python train.py --n_layer=13 --d_model=160 --n_head=5 --n_kv_head=1 --head_dim=32 --d_mlp=320 --vocab_size=8192 --activation="swiglu" --norm="rmsnorm" --norm_place="pre" --norm_eps=1e-05 --positions="rope" --rope_base=10000.0 --rope_fraction=1.0 --qk_norm=false --attn_scale=0.177 --bias="none" --tie_embeddings=false --parallel_block=true --init="normal" --init_std_qkv=0.0671 --init_std_o=0.0132 --init_std_up=0.0671 --init_std_down=0.0132 --optimizer="muon_variant" --lr=0.00114 --lr_mult_o=3.0 --beta1=0.93 --lr_head=0.00449 --grad_clip=1.0 --warmup_steps=200 --schedule="wsd" --decay_fraction=0.314 --decay_shape="linear" --final_lr_fraction=0.02 --batch_tokens=[8192, 16384, 24576] --seq_len=128 --doc_mask=false --train_tokens=244900000 --steps=16533 --dataset="wikipedia_en"
MLP neurons of a small language model. Each row is named by its layer, matrix (down: output weights) and neuron, and shows model dimensions 64-159. Each number is 500 + 40 x the weight over its row's rms, rounded and kept within 0 to 999. Numbers have three digits each. A neuron's up and down rows have the sign that makes its largest values positive.
A block is one neuron, or neurons of one layer that tend to fire together. After each block is what it responds to, as a language model described it from the Wikipedia text at the highest values.

L4.down12:461479452546481534410520566406452456504475496467506453487543453513535466469508482468543545553494523443505474465515488539491526511533535537508489405515524454574525550433494466571527531519440585516466546493488491467503474464606473499523507525544525491443528468463461470484488529559488532534
L4.down26:516461433436477438487456504512494514485484474508446576445435522496525507497524494487478482534455495464510538422484452475505524515526504550494527497484532460527538471506526488540541444483482433504458444520526510474462477541499496475551540395480592478611493513617465485489516521504508526492
L4.down70:519554491419458523598494469505479506515535508523463494517575502568454504446492460519488479460498473502487505477504413539507507549512506444551430456543442486511546465486519652457502469478534554553492423452490497538434485486571460449507455448517569537477510451531482521565484498490499480461
L4.down81:505486535514449446444483560452501498421522461541467484553496541514456562519481515447530530523567474486522547504478546537483486389570514483564432485501555468560529495546494449446520526495513524525467452462520552496503556468520530473424518534511508533546451559539552522529561448528482437519
L4.down112:531569490523535549468477514523528469499549537443581580510556439504530524515424443534467505562534463422498490477543439539482461465441482445480492509526523492460560453631496443435512473432519558558483479523564525498569502502475511477508522476504531488539513509502541526452520557470492538492
L4.down177:512490540533523450442464524546493482531500537522446552513514515517478579527496514506499501552531469506530431502508527497473497498485483537537522467518450432525545500543455534470465508472464522569487567427520475447531558481454512436502528531564469521467433479525459485512441485524499502506
L4.down197:508533502475495562506431477523513458481448488614557492451521486514507457518508544523560422512527419507517459487435493565567480540521499499499509445563426455492479495512589531460509477456531502477493500468544498508484500529497525578478512449533508542543535516362531471490441454541495561458
L4.down212:521523510463483507446502485557454545507528543520501535472591475547501527530498471531516407540495448469473423496525516574540467445464440502502532483467466483471533530562509452494479472493520499502529543474602469509488497502497525507441495521495493522459485536474479492472524540499538531494
L4.down234:529506450467473559511502517492484495524586426482474521460535542474498520529480496513417525554505483543525526501499443546468424542514433463445484498500509553498477514534533478456532571491547508559555538463523557533533396540458501498464567581502483431494517519509536453439444469500502471560
L4.down238:454474498471483503497536461573511565499516528496539508455493576536467481481533451553590557490486458482486503460482521508490488485514572531581528573515475549467506521509523457482421493455498521511574495469563524522493490503469518500509490462537514440475501481568503573482554520498529400562
L4.down260:510428533524437453445503471493522426491538490462491514472542424501464527541468546493456550500509519457464438527492478509531560467506571518523484542523498497482519530562500416530438494486528479467475500513432500442548518464534431537483514520558485489460444532496528424470490417507563489445
L4.down264:534538446427522488512431488554446495470464552465485530352532507496517444549481501530499573435533465477494463493402545487446491430512535471535418510488483431510412498509505491510525529478512509533536432505512465497533467504489512513550479557518449517486571484480395478503507506528546600508
L4.down266:423537486506532514493522502523535578507537486490535460463453467553560509469495486558542472601493552475572510481570517520523474515469587483471491561468473543422500470533468454531510478486549482493477537480531505505435514498497474559574525519476507475513480602511551461480535519464542535542
L4.down278:487631510473457526510457437548457490518481539560477448432509479525466479479477475473536541538445497557468464449532505550518508562447446526507474558494470431484474403505505523458533602488492531480536463501509487469519435432416471545526521455462564496470514515478522460549484543447502533442
L4.down282:488499462507494568513467550513540471475462518494530450512510470500490490621536486521478502464575487481482508486528499536492536490497481508550496587461462435456497511495504586544473472501530440490500458544512508450537522515543539605445505465533460500579502488532499466504550577457510517473
L4.down303:467535522546484456465499496461460556554518472542496521511505420506428535455503522495466415603479515492488518518554545501447512554486539397553482492442536454506515541444552471535493422513507551481487404524538460482476554493532488442570458557527512529527439606585531468549476465519503561462
Description: Partitive "of"; word-start fragments. Mainly "of" right after "one" or "most" (one of the, one of three children), plus word-initial fragments like al(arm), ba(g), e(legans), and able.

L8.down152:535471433546477474502543437483518502494618504505520480469561481489518510435475453519529575556481502550486542496518511547453476464438561454522511490484521506494513503521449516500589523502525492497508542522417455498504546469487502458497541480464447504459534476395553460428530573466454431489
Description: Mid-word/number fragments. Digit or letter pieces in the middle of a number or rare word, such as coordinate minute digits (75°0-9′), ISBN digits, and fragments of foreign names (Danqua-h, Prucka).

L3.down0:506446539484463545504434466468503483533519530511454510456525498568447524517544506532503444498391457467517422504478528483450379507545508459499499462461552516476525516544497522518518483448507544437519498431501569460450469451498512499488500530509539502466475401484489509553513509420520481470
L3.down26:485528494505473527497438477523493476451469496489539532550470508560456511559476516464388426491459505460472533467480513464551495541504412493583521563558527489485544488452552501441522501489473516435575527460506442493489491490534479523538504475444539453526496518536572534534453491503469429481
L3.down61:532475482514547449455510514465498524560499436475513476476485516529495551586468474573472517494512499500531536528493516428469457487539508500401541481496508552499519400511396521484528413514484477516529477451434515517488436455473477449455486513495408496497505470477625517476491490527477438511
L3.down95:500506515523441519449522490514515574460519459489510551510432509498495420475539561524446451433521499479472482492468482512500540510502514472487508452472576457408474473454541516495486543533556525512526512559472481485536486510478470473502548442490417512531527468447494452464577563552444505474
Description: Decade digit in years. Fires on the third digit of four-digit years (the decade), as in 19|7|7, 18|7|4, 20|2|4, especially in birth dates and infobox fields, and sometimes on other multi-digit numbers like elevations.

L8.down319:538492561443509514428542518450495425482389508526480494482427493450490492474493518554472494563516575498555513529441456445462479511515461529583444596518585485435484513482474468516594522466570428502530482514465541443545531438463474500536553509475453524525480516490503512509469526497484497482
Description: Infobox field tokens. Tokens inside structured Wikipedia data such as infobox fields, coordinates and tables: "sq" in Density per sq mi, "details", "date", coordinate primes, and line breaks after article short descriptions.

L4.down2:485543524447461505535436475500512529465500456560483453512512540507564552443483489471400486473473481509523507476497452564424446614418490418528488486509496505520529444517505512491541488453514521449557551533599502579478425499520440547462480424492472557504533536517459523498475517497498494470
L4.down51:520477510531559506510523520454536461556487487519474520445558498602468544551409537523558482503471481486526537436474462485469540594562558488480572531510494498434476463533486523490523487511459483464514443435484500456463491529560472524469512503526520490473422489547515545464525406459494494498
L4.down66:498522530515477542472441413550557512516511433524518558488540519533514524515572558537499521528478476514493493488451509602478511510497420477525465474525582502460493492543512522463503417532424461511501498478531454563497474528458502548519491450530488494502442441565520571496528487544488574530
L4.down79:507531521482546494538448533481474548506519486514447539489536500511426472473471449502471519477506427554448495520562443457528547513483580528470490511403509521444540458502502536487485499411447421444469513469543562461542543503419533483490455512505488558533430489559481557479498500479435508504
L4.down129:527508490546529506503566471549496537565548484458492443524503497512604515473492482504462536550504516562505549473545518486506498559528458482497480558498517440438540459534474444443553472461479537470432583455499462564472440514479475504454426456455498521485465510543477515500495446481515484497
L4.down137:485433606560535469478477491479508498490432526489501472504481484527516554489420486566450544506457451486454494480511481434492457475478530489474582471533392536531568512614473502491405490451551562500551502508455517489544428474554472559526499482483504545537546505555438502542517537472420532529
L4.down140:503391540463519465501519507511516579492496511449514499525432482504487489543551461444498566450488471456452609490529506474541431490496460540507498530492512498407541444452505461459547479519549492524522517534499504485543500494454545541488503528508539502519402566538539500524521472470453493517
L4.down153:483506472454529523451482495551551519503452507541415509474499537476513433515523487507468498516464505457447423555568529422447371480466441559477471547484500490443473459548409524507506503541502541461492549484505569504461469442450503472494424515449517509466515469446454496500509516564537501513
L4.down167:508478538458505456444517582461486483535495551495563476495474541540467613515415465544517579504556438544535531437482522521497518480486543469502558469500482439481478517565513506498510445527471462570516514549450490540536499441552532513484450454470482473484445580504453462425518500531519447513
L4.down185:563499456459539405530469516524386507465507429461475428534466518502534494488461389552526486539553520562511456561479511553447487495462442498491539477507495493426519500589526568493549405513473469488508442485526546486458475484535521541561443462483519486522474514501505551462522502465588555520
L4.down187:511497497519503517467503475474542527509438511474566485431496437446453575536504442496468553525548568499534585530533480482483449508495505533537449511536452464530507531497548542514564543462498501542521490505501440575510472434461486555410533570529461562498513462482492560489458501529466517483
L4.down223:566535486518514499505509488493515465563520525488468451523549555499515513516516429471503564552508501563507531489490538538482500519499477452580492500486487416500511456564508564501516506507486455523442508465517488493475483541431476549436412553502500505536503507515482514547411466562497507500
L4.down248:498497531500565548467474499513561474500497544542464481532498536503490525509530523438515469456531530404537556491470556490542495407509477561467507514486565513514535427567532530542576554466584467522520479453444521493439442439467459555495518458553468502453508507554499455484502531469422535476
L4.down254:538505516523511488501478408480554486516505439536486490536506464496512494505465460520510489418499421521528493524453521569487558454561510506543496566446525485446496514483500476454486498485528543481494489477539550504506559473491588533496517478484456437534541474480478465511451547524475516499
L4.down297:488437449530443474541574501458527411424502443534521529495503474514491492503537524554490536550495482497442524565479501517450528479484513491502467561492512439435490525537524568472456501548486590511520525459580494435458507517537495499493455518556502489508515493477525482477483501521562586555
L4.down305:503446534465535450513521576514458491512472428544504498505563474494536488449525508539547432644503502455511467482528482490522556568485540474464504486546496494510554540587478449419490428477462437480492519546453530542576494514539531474526393493507520490481439502500484477522553531502477500523
Description: Split word-start fragments. Short letter pieces at or near the start of an oddly split word, such as B-y at a paragraph start, d-angers, e-mpire, k-ilometres; also " and"/" to" between names.

L8.down47:526487423417478508469504532482502478516464443526470488575514460429512530503477462520464496494494490487520531561446499509498496478413569480527567496483472541495532543582557453519509478580504484502469496495423509480510558464507478444464463441521537452540479430515528511516583421480569512459
Description: Opening quote marks. Opening quotation marks and apostrophes, and "The", at the start of a quoted title, name or translation, e.g. "Danger", 'Father Sun', The Lord of the Rings.

L3.down80:497470530565436471510524474517486530533515469496530452449552472445559494519503495489474481504499548465494480471487469479502425532511524498444542547459505500497487480525490399498455527435455485507506568504475485534513530529539444476497515485478485565490436422450534520497530510495483520471
L3.down111:489538462568518481488506458541465499538467476512434511531482489502545545544500526481446532561499509481491475493492574463525496491512535526420501496513522498519581464561485481499547491473453473495482470489447478514440447449494506425420564441417483483528480497551555507589465483483461546484
L3.down131:483422451499441455557487413476489460515463504463479507519478498491438521455542498469546522507491449557486446490513550510557508457520458494467566497472504533473542520537502521403559505547462532487551473524548572488433486533496418552494489490473433461477504521498468562549489416565422456543
L3.down319:547497502496465484480498463532574488553555478500387434488543536493480506492505475469523425454499534485400504537462562478447553536526467509538475527459518517520548507517470572521533478474526508516525479459476572458407470494534539491527508524478500577565467469502541481579400497559483564493
Description: Word-initial fragment pieces. The first piece of a word split into several tokens, strongest on "hi" (hiatus, hierarchy, hilarious), also "re", "th", "bi", and weaker on " to" and line breaks.

L4.down1:444526562516457512483474448469456456493509544526430584461548498498501489437460517591502476541562497505447484518525480538488445496499561482496554560563483497443455511484550627456438377479467509512503473513523540521483429436580536515522501489476504472506504539502498497510505470497469478563
L4.down7:508486486534485502498476436488541493492506536510563600487448512458490541515401529485488422429515545545503482490538456493487454470470492514492551500499560527565460531558482459549531573463451557382499504523496501523515477442519527473454500515525520486525582486414534534487521416407433507522
L4.down16:467469514536560501465490540523597477496519437437514485557488465494501485524553608473514475497423452576501521446558514518526490506483517526505505482502515489495534473468520489465524455554462519509513461487513514518503498477501589493493572536559534543566436435487527484494464551458505480514
L4.down29:559492492546504527454531505475505510576375559487541519556537561473497552525525539520521541500510483466465537513557490494494502480474557521459512426487540548524477540465517446489493459489543576506526449394557504478490417516543505506481556549486502449549524467533541470559461513432486501491
L4.down37:450549553529546477545532529511516508499471492457532488509533477474500536477512469499438470453577551471488497505467518447496477505545572510525431508464537504544489475495489499521525517506468443537430485420527478520455539501482528538574542475473514461569534508564486467536510476577479537484
L4.down57:581520550465566565574539405499496442521486466545511511483518485418514445511526510502497458481455492542428436456498527583528484473502481529485562438464474588505523474495499444504442498538476501451420556511486471499490545509489544485521505471565487539459471561495468491491454513469475559451
L4.down72:477521430464541458455436513569506522500544485518544475566510486518447461549506522530485580525499487582494513529511530417419536501514496511494519512572540489478479555545481440494549543451462551517500457547547503496479539538496526510529422497509516507472590468555579470528548462480511470470
L4.down77:460466483500524454510520508552537523458509526557524487455544481507481507472445504429485496446504507472488553462550499473523521530559563503471470478479461552485424524457427507610543531505468447518496414428539512513519470527522458458506510470507438508516510536405515477568574547434543535451
L4.down109:407406484490510558532457520547554515460490522482501530546465429508508496478546475530458481522583556405444495557479561496542526459511488524485473482471479573476476481544478467524502519551506526512507556514512567509413507535528509499442557534486463487543483544513535556548533390428444423441
L4.down146:451486502577451496498505497507483421483514513504503501483557462427488503478484496492515585470477508540557513486509545459495527492586536477502515457497459485586461485479505449472552460481418517519457492520493520459438451505495480503486551462658470523464448468525527536521488423506422489490
L4.down150:525502437524470524482471520538447469521527496518493501469516477476547524523459545406540520521472519496494462526497464509490455544527530493495462496483506526462551434465527586479472549514564488543528592557448486445483460547474492481516473551428510507445552469493453509465471526424545565444
L4.down192:497483489553421548527510466492484539501516477500498528476503430531522456472510486433523402557540518489451468508515381514554535491482482496465583561538506502450503553510485480439430485452538493509477490491564563485481530526534478433484508466534523520471480478498489503484535493463546547432
L4.down218:565483480478499525462481470481487494519532523473453530603577461562460422534552532547508494535496470441468453539539448485558421534522553455495489493502493501501496481464556496471553482484490520545555485503554441470476482503532499443500516444501453475465495488531519613568456499580456481541
L4.down220:464498501521485487446477506598508498538482524459558493520546559476423528555501512545517567510541471506472509524489466575411445523524550481495455455395489497409485506537450527425469462509460469476487495572477485546474495556514497558547517499443533443499559494466547584482596465552487499526
L4.down257:494547549493481573507554520536478439544491542426557518481598493482486524533495549477461487499518597482514508468526500606486517528509462596569481500485535483479525473532479505533460419495456513446488484519430457528421524506474506517474497517532458569540533491503495512522578467486506501531
L4.down290:493497525474530531542518446512498419476511511491446460548508490488463459456469524502550458531544543524518497528500561516461504521487487503511464486524464540538529491474445567513507531480499528538495452421475419560492496492475462525497533478510445481583510482480550503482491465451428489516
Description: Sentence-initial function words. Capitalized first word of a new sentence or paragraph right after a period or line break, such as The, In, It, According, On. It also fires on the dash cells of table separator rows.

L8.down23:480508444542490479498482498483493537500527565530400511401482481520506446535521556546494534440495555503460487482499494511563496557460514534501551470495500480434458563508545517467520564469595529404522548518483497479551506520524533482458497541498462502482424581531553497510455421505489474527
Description: Partitive "of" after "one". Mainly "of" right after "one", "part" or "remainder", as in "one of the most"; weaker on assorted mid-word pieces such as "ly" and "avi".

L3.down74:475492484484509498484464447551462532524547482509489525499499508522559549513458453553463430530514498472471530487553386514469401526484536400507423493541497510439430523491516514557491517484519534433466459489575488462477546496460468515510479528475524510529510487489471545463533521424473537466
L3.down77:435427489532441522487539510485449545487449470483571478549513510508545492542504476541498493523557437507542468565511511546452504538445545523501484522486477508507419521496501500583582516442490521489543478516573500541572484526555455447499509477541475562500486539547488482483542436541423476484
L3.down118:537458535432450505490544458558467561532468454437517523456497538509525513579475480524526537538447484477494479459494547461549519535542510458464523552511469550534509538577481528486575541459441475477455434536541474459514554491511445496543495492426493504523511460518486602531493539520472573520
L3.down159:561496575556497481504487589577514459554565510518537426477510517507517498514395458515511576505462487552418494504488501560471489518540510439491473444521474482487539494494454528457482426411481561528463503466457491481552542496469428571448523528476520509483549490498562511537456518529428558527
Description: Capitalized word-initial prefixes. Capitalized word-opening pieces like In, Re, For, On at sentence or table-cell starts, e.g. Increase, Informal, In 1959, Reed.

L4.down42:361450479513467485413501523504482521503458442491557515482513498503531478484544490502508540499451488510463448517451537502465463495503536529471476447415499493488516483454516493442497542458428508473572534500435551477520454492541515454462494494485520442505451499494541445515403447446435469500
L4.down49:462486482514520444499427478462438481540488477488518427557527473463482460454417494517461482498511471516424444524513513547466510503508493533513539484425562437519549519502552506494515542516502505552409494536457481511508479482535482446535432422471457476499562533485445495492468469480454585504
L4.down59:553508534466525472433546445564442461536503477515495592468462492494507498480483431513480545436541510469446521492522464476478446514471478457445549535521556534503466489562555624522459480458479438468549548506547521492527434584509466509428480486424495516504499509425550507469463519506521456570
L4.down89:518520561495527487514461583543526507557519404562538503537502481442490582477473539535484534481536475517514527501489448496437529547479470548481549490503514433509458512603511402489533509516509458401531507549475538500507496515468543505509499492521452471476454489485474466523489481511484457491
L4.down95:513505519470512546495490594540478444497488543510516487568440516525459598537475500491526558489450516456496485500537510631482486463551426535497485468507523408474491519512555529492508473539463506480466547515547534526546496543559528572521421452486466474525474524489448510452452553491460543493
L4.down170:437515561519519565512478585545545531565511442554494469441524477461544484428420476530503484536523471495482494460521542433483496483532535525488541546516511506487503484515476501475513531405383425589546518494598558485561450539421482533484465458470455489521468455520490542487470473466583486500
L4.down188:553455469510496490453490510520477501535477446596508532473460534510428446458559500499547538492486524464434433555503446478439493431512521479430503416518420490490482529497578491512459536504484412541488557444529535488464531516511511509444545532564486477570481472517478557467487466519494533505
L4.down190:532509490534482424487478531502477479528547492554495508467590481482498568453455568469487553461503542497524527469538521449469460515487468448418472547450544431525547491449546517471497466425578477474509505524501477477555514500479441520454523491519548476485531463533465437468470525487476524499
L4.down231:513425548485571426546484533500500460519444528479535512447571526516430507581524514525417449537518552571448470586563509523441424464499517537463443500478476483498484560450541528538553464473427509513465465477531487466497534491503566513486553521491482477481489549520427568452499477485501455524
L4.down245:430511479504512439458489536527447513497509447467576517461489445477469483505413537570484512454499493490553546543464491464447491484446430551446534565546538483428514506433489480496498526485521451511499501511476569494511403515526447550457536567448559532480432553426515498524483551461504491460
L4.down253:530523473426481427538537453500500476436585484534561522522418507419499506480434447529486538504530496447477603539398480505479489463517540530424567502454482460480579490496468476464497507508483458510421595500518517509526534495464454482461542536518493471525402517557471429556504445517472470504
L4.down258:474499451531613472527489462521515469522541519414558449450495466464517446565473535457490543439572487546518475531487590501481512409506506515498487386533579494481492550517537486526449474486456485569479480536482451504501414524525448465590648504531476499519504471509576495483486461470533542499
L4.down268:485463476477473462511449524478513438464522555537488440509488454499462504484538460486555609563509560524500513533498481467490541521519451506436581524534448527498511445427547508472511594558542454523480510479472491507553509466531477501496476487509471490494498530482468430527520542434519558527
L4.down293:496453504425478454493507499461526489470569556480548537482552420472581451514547463414456497492546504468428526457520510496471513519490477495471459484416496467494498475457500518419447518505493545438483475569554494530526532480500503538480481505465518426557536530481420555485504592482504520508
L4.down308:501507460478532477517436532456509461585487423575448528497576497529513487447489440460542502594544569415507471464503527510491514576476483468539482505493535489419509513467501445468548537436569474495438535517532559567492467476562510491508464501469462437546532439505542532532512489539577542431
L4.down313:554475491458447450498437553492505468482455500486549472515516539459410521503580515513506558493493548516427499522472464558512535433551511432573513478505546564510436500555491466468422502516438400517496430542536547560525543490592489505466492508561493484476519520583470466498491522537474515489
Description: High digits starting numbers. First digit of a number, mostly 9, 8 or 7, after a space, dash or parenthesis in tables, scores and lists (Sept. 9, 1882–87, 873); also opening quotes in parentheses, as in ("Why Not?").

L3.down34:564487502609484510468504514506537468510454432559498488509564556490545580588552514495450527502452398529455420418532535503434474489457522542440476434551472461463477479504473570463510545499544503538504477525567497473528475518534450524542545494508522509451543531499504500521479555515532511493
L3.down97:488451521437493522532520459413453429509574485522542552497428528493531503578508410522558539530472455494540487469482565509439474489445460416504485483477451428530420518472536533491478499463483529518538578521454532447468477519487512478493437450535522494534583438592550515537522457469436575500
L3.down233:539445410451495506464476535497499467461508505525581470509494499522488510524550521512515517535489517480460491488442558559430506524511497435506424536516535475452531499539485488503446487491518488510432504541419487450462527509451454513509419524520558504481543526528549479456552485517431487462
L3.down306:517469491471455494605581495542518553503469489613542556500476493501516486564517437467485602534451556549506423471493475553477507482438487506480515459500511457486469490495515496457464469410485470461457493539496504502465562552537446546553413521551500511522520475558531500489523481462446458572
Description: Digit nine in numbers. The digit 9 (sometimes 8 or 7) inside numbers of any kind, such as 1941, 3,900 m, or route US 90.

L8.down284:485475455472483460519486582465527526556465585538511472521485511505419514548535564469572486530518512451564537502554551505516475455482545563482532496532514481589410534466533487529562509475524514552498489507467505542506516539519419571494518515504553549511402504468482505535517501512473595479
Description: Unit or closer ending a value. Fires on the last piece of a measurement or quoted item, often before a table bar: unit abbreviations (hp, kg, rpg), % and closing ) or ".

L4.down6:476525487491499484456489442502491477553506459458546449501458604563416490491538442541502535426534589584455562537508539561525502516458536507452572481512465493445436545514472536487452503477410575505485484501458534493524450521519559509511449450501494394482479596470426546504452475518574510507
L4.down61:465476505549506508535519520480554430486473519541494473509490509471490438450542523503467504567501548502446479550529496495493488484498539568498504480550525430519512468458526484507486436481524494532582552515489514524459515518474445432502481478506432535524591427604405472436465547508467466540
L4.down65:463550493454535487494508560483503507468476489519470519521405516436492548490578456532491464507579545511463580562492495476570528542466501552515523508494566449590483508452581491469461482517551466514500444545537503484561480457519473482501465530509523521567455505505510512439454446523511516582
L4.down85:436454478553502483474503487451537524535577487449481472576507460482446447539517515522564498636450547404511523480548486546446512508501523544424474466432476533541453543456533540487470531479521396426477526481468529581502525467477485494491522480510410499517460432507548469518499468475515496455
L4.down87:493469519520504456516529451489572439536470489458550482538550483473554475416491507547463466408520532509477504578493530482497459482547553495491448463533476485502453496529474441476507464434489552511510497488528448542552480584512577507519572425529427494530554471472496546395471567560464491507
L4.down88:518475518464532534519472621517504523502489489505439482485492531464463519526548474524515554486489532459510490480529470498556512474513523502500492475462583583517539517467488512558502437532438517493543403486565520612497439493549509548449512414517479566596475505488466423497541532465497515564
L4.down92:481549591446561411512531535504522509452512471534469445501524521463507445499539491557536472534543531436476528491498547518477501513455494451458480484492441522447405522578450556488457549476479486476539550472558460479533483512529470547567504468538560424476536538484488507496494467484506539459
L4.down93:510465515549419530529537519480464498446526486480521485506523523500455455576450512440475500500544393513490468495483462470478475443495533473497523505573446480505541477493437446478487568458469513504549540482525538531528476574492535531519575459579520486512495533438431483536517471445438563501
L4.down118:555565560492567522496522522432537530469484539473534473452540512486500468471473457535522587510520449489561463484524467423573513466469528521523554544482460526458497487528615474520515492495542427473456596551529492466499537511440494491444481469526533549511469451537517561502445510526554476513
L4.down139:528491496467467474506456485461518497536510545523495505510513460432452443550437427530457521541469550415521478507501516482504456518545542465489492468559506516520503525489472501435417491483507474493520448500508522522514499520613462525572540546481494469500514529560444481518446510524477471512
L4.down202:547519472441554519502474491451514497499487518496489554514502475435581523523542440537523498466425510492486463468377542530498451539536491512497480501490552496524479512524558529492454492482509572527465399535526533585501490507554507453496400498392461527515466510476493426541417496535493475518
L4.down213:483480504512481526534491557475490476430514557450536573490594532497528433479448451539551463454491508502475473541499446513443447485529401423479479528506545533482434542459517525510559579453458534534568457440500578476539453496488476435541497460479521479475431453453399500527453509518477426491
L4.down228:532433531504443579524513505484441574454457446539503503522457456502489490531503478489561506558512511520530487477532480507510527526513539508496500508526552476453486537519424490571541558577543479454514443435382503422470514453455525454491540451479495483563482437601496452469499555441522573456
L4.down240:462542598519471437536486489487459539506577521411523539495494496506500579486506464544504534536518537474501420507439500491531496519474557541543478505552438509523462521484502537541492451514526489526532502487500519583536502555557482510568501577439449518516444496553540475500479565481519559552
L4.down246:543464502500559527536545537516503457570515528500488575488497481470521533495469498448507558483498473436523562458510530527541518475501490509503432428483509497450466483528544502451479591503509479520485481514405440493451438500465533512449546522555486470481470459529401430558536477444452491539
L4.down300:498496534471487573504471474488464540490469503473502564482631516472492480490457500539554437558509436505554430524550492470460553517412497552507478557465478473461528446513545540445509556498529542505505481579525490514513488502469503494509535428515458511452543501512502497544462518580471505504
Description: Units and final digits after numbers. Unit abbreviations right after a number, mostly in measurements (lb, in, mi, m, km), and the last digit of a year or number (193|3, 200|9, 1950|s).